{"d_model": 512, "d_mlp": 2048, "norm_place": "pre", "init_std_down": 0.00143, "dataset": "wikipedia_en"}
MLP neurons of a small language model. Each row is named by its layer, matrix (up: input weights) and neuron, and shows model dimensions 16-143. Each number is 128 + 32 x the weight over its row's rms, rounded and kept within 0 to 255. Numbers have three digits each.
A block is one neuron, or neurons of one layer that tend to fire together. After each block is what it responds to, as a language model described it from the Wikipedia text at the highest values.

L3.up384:106145164119117119086106106132104087133122145073136098075167119172101116148134126133156168138161171107142139070112122079133132169121082095133092114135140101193199130059150043179118168120081083176088183118103099098077156109153095093179142168182104155167120106132067115111029152149083160193168143134127151113142130157110139166124108107122066122188144156089080078140093137133149117169122
L3.up394:132080123163135119155148178134112139087173139095110165096160183128141151129119127040109089154129125127133143077105135122157101097092094114115098148133148075143037148129096151133141146138106139167107158159103145077130140204091116113173087180118133096130123129129119120152068041112088137126093098078171127116100122124110144183134140112153188101136114102123145148155138198134142138053115
L3.up675:154142152164161102145106157139042183107216141162154160083141137195126124145117015129156137153080109186162103141079154101137145140141060113156106108113096091143140122184134119160104100130136126149125157127134101151119168182135172155143159151189087146096134107187185147109075162130115064100103086140117132130131113085097104108155137133132125119168167147095171091179130074200087139116143
L3.up873:046158190163120099110073082114126063072169111109102118110110110172122154117135132027079115179142107182138141153143089117120179114152136149154147132140183127160128134125172086191112129195105165139145147128151107105111147095122111167132102129079144143092150126204088105155083169132138120116091114140120168104142140126081129140152116106127124137124128141143099112066104175112108127071105
L3.up951:148088133166175144145075118213087133123165066081150065141182092193071139125157153069125071128111131126137149130139186130151108107099117072124145129157120140161126119153182130154131124139129140140162130032129135067150157160116149076115160170060086117160129124124159094060110135129047107146094088176111119122201141167160138168119111155128115164111148097170086130151141099129161164121160
L3.up1160:111165163105145105131122079136094052113149140144175143125182119101113105182061140179083168144178131144116116154157189114088170109128168134175141147115143112163171212138119097139102090106128130171114145157165114106122134115127141127116079114181100117062181092147114144133141124105104099143072145090089095139147099158152138133127157131151143044141154079117098070105136118155127151101146
L3.up1482:163129149079154083154162103086083066064157167139120161085149152102090153151016118114137111136124115164158101109151174148129058154068149171078150088096141176195075139120169109152201143112106106108112167173124110180165131145079145143152134120200119087044112144086136054084139130134121110190152160159148106106101126145108110173151162119137109115102147120110127162164156096183141176087113
L3.up1536:107173129123134164141184123108125094093156136127165077075093129104067099141110085136116156136115116131163164167187156140134167165134154198134115101133065125102180088097183079193080101073135148117143178167129183105158183150144106096191130173184142119111158137102121140148105131073114116154111166101092130136100177155109079125153159119124144111136136156132103094093148152123092087128112
Responds to: Local / place nouns. Mostly the word local (also locality, localizing) after the or a, plus place and setting nouns like village, town, region, airport, location.

L4.up133:074088104141125109096106116113115135061165158104089119085110123147105129133120137171180142145161098146106115113136170122087090178109145107181146130077115092126073139124099164094102076105107137132153163063140119154152139121134129155168108136156072122133122115120115073093116169124160082128158108067142170189161076118126180107118136104106143107100119112125105102158107128098087110107110
Responds to: Noun after "the". Common nouns just after "the" that refer back to or classify an already-introduced topic, such as the village, the name, the family, the book, the film.

L11.up26:120190135138066166157102110135131161159150120136123126104103125147095163133117118127158140146150128101159107062157109127052162103095141134122203142099162133116073145124112100193105059115086122140111161111137185119173114134143121145124148083069114128114144130124087162108113076109048137151063120101100122156142153165134111099123201109107129166152123093093144140110126130146211051065122
L11.up270:153140113148166113155138093113152164141126195085098153106107126076168143122121123069116129165099113115111178110056087056183091138133153109133156118070181122137138108129113171152125089117111118102114138177106137110124152124117131092175194179098159094142119083152157073082186095081141119107110141087173129147174139132170174094126116137167158150108132174074086158140119161089106135152135
L11.up499:101177100049118167109144171173169112198105145100151101183113184139097119099107086181144167105130144151121131107235137104198122115119100115128196092108139131193177190110132151111081115058151109183149136162107113155107108111124196161102094195123088135158141173153140154105114140054137081176130153123165110123171121083111145067124088046165123132145152158159101167111162172121220122129144
L11.up958:119205060122145115101094163149150113137173091072140117145150102131088124111136172090150139065127115184155142092127123120124142084132144121090169100086089149134170156092150141146115142127163125161161132101159127069156120113092110093112142132048123091172188118166177102162152100103152118155145146155120161076136105173060144096083094125127060139150127110118086131086178107141151077113082
L11.up962:097133088145124128117081117052046154116119130165141096128150122068152133065162099123104092158143115187115054140169119151128085080166144165157099111154154164101112161093158127164141198130126162154163162108131091155109084174135151057115099144057127147186190199100130027119159108101121121062170074112133165153145123148114144142119104181174182106116140083162099139111124136116161140088191
L11.up1098:142171099090046226191121050112074125120115137192115151107122123052163156096139110162154143121129146200114113133095128101180138118155133180150164176120210130076098143159129098127162184123108174130151147136090147174076157128080120087109158118076102200130108143144114088078062127117145129142154140085083104161159155142110095129095131112176094145099170129187046167181121143086118116122125
L11.up1415:148172109132168139185146139060131095131111126086176129147204136115158166115079164117110112151143125120116174156177118103171142144101081123126102120159120184120121178066128125097159099098131138089141148116165185179101167105079118141189107109152151147103068140118070105117112168148130135079112157144158103093077080147084136055115169161168145146069184077133102117161062155134123086098142
L11.up1809:157133094115116148160148108183085089143145137113196077157138111170138144099017124120191115113163158116085100125155031148115174111101147126133133192089132134119092144113150139059125136143121149182100137153138155141131178125116105123140110156137066113103156127150127148170160111069135117136120154169186121114127131102100093223142126115165118103113103089106102167100140122126140106127086
Responds to: Wiki heading equals signs. Equals signs in wiki-style section heading markup, mostly the first closing = after a heading title (===Theatre===, ==As prey==), sometimes the opening = at line start.

L4.up575:108136103143074074085165153131107096108115164113084154077136073213125198180123167155194111110204109088170101051104115128128129057077082170088074101057111148111174101148115074129131081100130156194149131152110156137112125099120161156170144114141186129165170111079151186137109123127146157115144095176108148130140067136080133104060196134151119130121189106129144165128121065071167112126154
Responds to: Section heading markers. The first = sign opening a wiki section heading after a blank line, as in ==Cast==, ===Playoffs===, and occasionally words beginning a table or list row such as Division or Class.

L11.up116:118124092093167093193110126133139142147110191060179145120169095137083164090140196169153126097137081108153104155178125092133071153087155077108097120142086148127095147049097060092147104150157143080112152162080104182080147047117124136051136158174122116107134159105123065135130093137130065153142151134148170184156214210150110110129098108131107232115155096138140113142169109137109161126109
L11.up192:079114115084166181124157143090123099124146179121145101100121144103122083109131124145124172167164175091077191114138193168153127117079097198131153130110097126167147133150175149096147129130140133146096150074112137101135090150129122154092197170144083148118097098106095162180130170115180085124127099153131173113121169095102122136129133171160154151142176159151071147103168108154115095113147
L11.up277:122137140137218118093106090121117132071174183137126103137140127127068152101131112149054167058159192095145078102160139152153079126099167165127085087086119092081117093166178123122111087141054138168178165160209128197097102136140126111106135119135073117067110160102151084101112090110117121216081090204099156143130153102101123157181095135116029119157115128066155134128175093088161081128100
L11.up858:112096140108137152157195085101115070154122180147163082157129108079129150064160104129136163095159141102141133153168134120122098098117122160104080045083138072130085163120105149094142181085126128123172121112084047137138149169133116157143195149132110121166131150173167172116112131104143109196168135117136084130133148081049148061114087165111126128153109136172085134147134092154141145141140
L11.up1129:088129122191100124127195132179113152094101168140081119153094101074099143186167075133110159156142185122144152135145149141198125081160130151140110161088093142120202114142139129148148089139115169111163135162175054159104130131075121127100159170180085120135120109122181127114117163136153125167165172136144160086097137133141182087123123065117185169178143132144189158093180148140149099129068
L11.up1663:145152108104089150142135159162159127114093111128143106096156108175132140121174126091150102125148078094119087167143066128143139104092184114121103125125166146110163126151108088117124046158158136144173126185167124081102131108088080139066151111122100099088103143154152129103071129106142181139106149190125097134123176149142125147127101172108160139072120116135150120170142103121146081137157
L11.up1699:125164148101114092167113140120141127106129155145161163082122124160128147117131112135138104078175091135156112129121096148145117139108153131147166111113094118111161170119128112126130098088062181120097100124169140098115146136069151160165113121129135255107161091147063097122132140120151092105086123157144118151158185110126168144085141160128086182123119082188100096136165125115137137147116
L11.up1931:164139138113112132098129132075111062130155176178156092055161142119140175097157109148130150133092158150144129197149073110133139104096159136156079099146134102161132091087110106132121111117137086161135095159152073093191153098077122137070142074154141182165144123128112111118066107054133110134144160145162088092147179147152165107145131122058128124121102127060141108121104139098099170110146
Responds to: Proper-name final pieces. Final word piece completing a proper name (person, place, band, organisation) already mentioned earlier in the text, e.g. Lis-le, Tins-ley, Dinulesc-u.

L3.up72:174177103183117117111178084151069113140079152103215132132139131193103122121109055133065106135127135132130104074160162199145195116093007089143113129154114145109117137136156114070182169138206148201146101113113108108065146215076099129185153138143164179136119142128106144153160104070115135090119159092121091102120094108109173075129151127109161129136127093147103175166162131135129112161128
L3.up517:173097126098140146149074111137132137174115173096163136150152165128154134164108152137110174162087123131152150050088103091146160128090091102092125138086190115118109178127148070126092150083099164142162094064167128134163112190187124119152163129162152149089135165109163107094124144194151175124136096140129145084100100149066102099071163113131117190103171082105153107106119106128141139087121
L3.up996:161162097090139116098139121144101100094116118153136139089128112117195106129057132176127121047177161175108094081085140162151115108142121165100170137175175146069161098156111183151196116146137150117129136119103122077096155107109164109162113121083138143125124113054180141179083131141100098139151075124064126089112078176142111100058122136161145083151110175154079145137188155144139131077121
L3.up1126:111194105128180103081100116193110115138093120107098099145139074140190137136127130173161170103145172101135119076109129112118098160134137138046099083110127136151112129103140202071148133104109116133116110109153175109151153098166130092129140146098148086151125148144111114085120108136156089130088152102150085150132141188197148156071208090131160134149172080162060139120157087115174093143149
L3.up1238:139144151130076175085087147163167146117144100116079112132130097154155138106083134148078136131171170100095133115101111112145120117108125125132152081108105119065122156113146139161128115169131167134147132149133149120127157146117118109107127111107170181112141106146207132108136098165142084166150128125164196121117141194117128159109110108113096131093098184134196119155090097045157123124147
L3.up1637:104094165108158142114154098096076109141123147161176160092176056145132075044095133169115192132094084201117118096074098104143196111196146161072117145178099117072107163148187207092132159148103101201161141127150090102129076115135099115110183108046111169141121113160114150106134121135178105112238143107173109108097150107144163161156125068191179088137105129158184183117182138112125111173117
L3.up1756:102130144111181087129094094171103091114125156185143115052173136148153216181099166134137155142087157093147108085093084151103063083147113150129151136139114133102086110148160119104100122141135199162110061190127108110126115122100233086165151144104136098082151121129147132102122111132119148101086141132119113121094086169140142140130145131151117123087148183175117211192107102159147134119126
L3.up1940:114164103114111119075079122154067112157118151151108125132169111174135169150100120174165082140155153127222155052143110157066149071098121185067119120112138103115089104122110062083088087135096127129095128113133098122085125083120188093141140114104189158165118151093151152138153147170100150109099105104095105146142059146107170099074169146121095164153165090134151172136166143073144133095162
Responds to: Wiki heading equals signs. The first = of a wiki-markup section heading at a line start after a blank line, as in ==History== or ===LGBT; rarely = in code.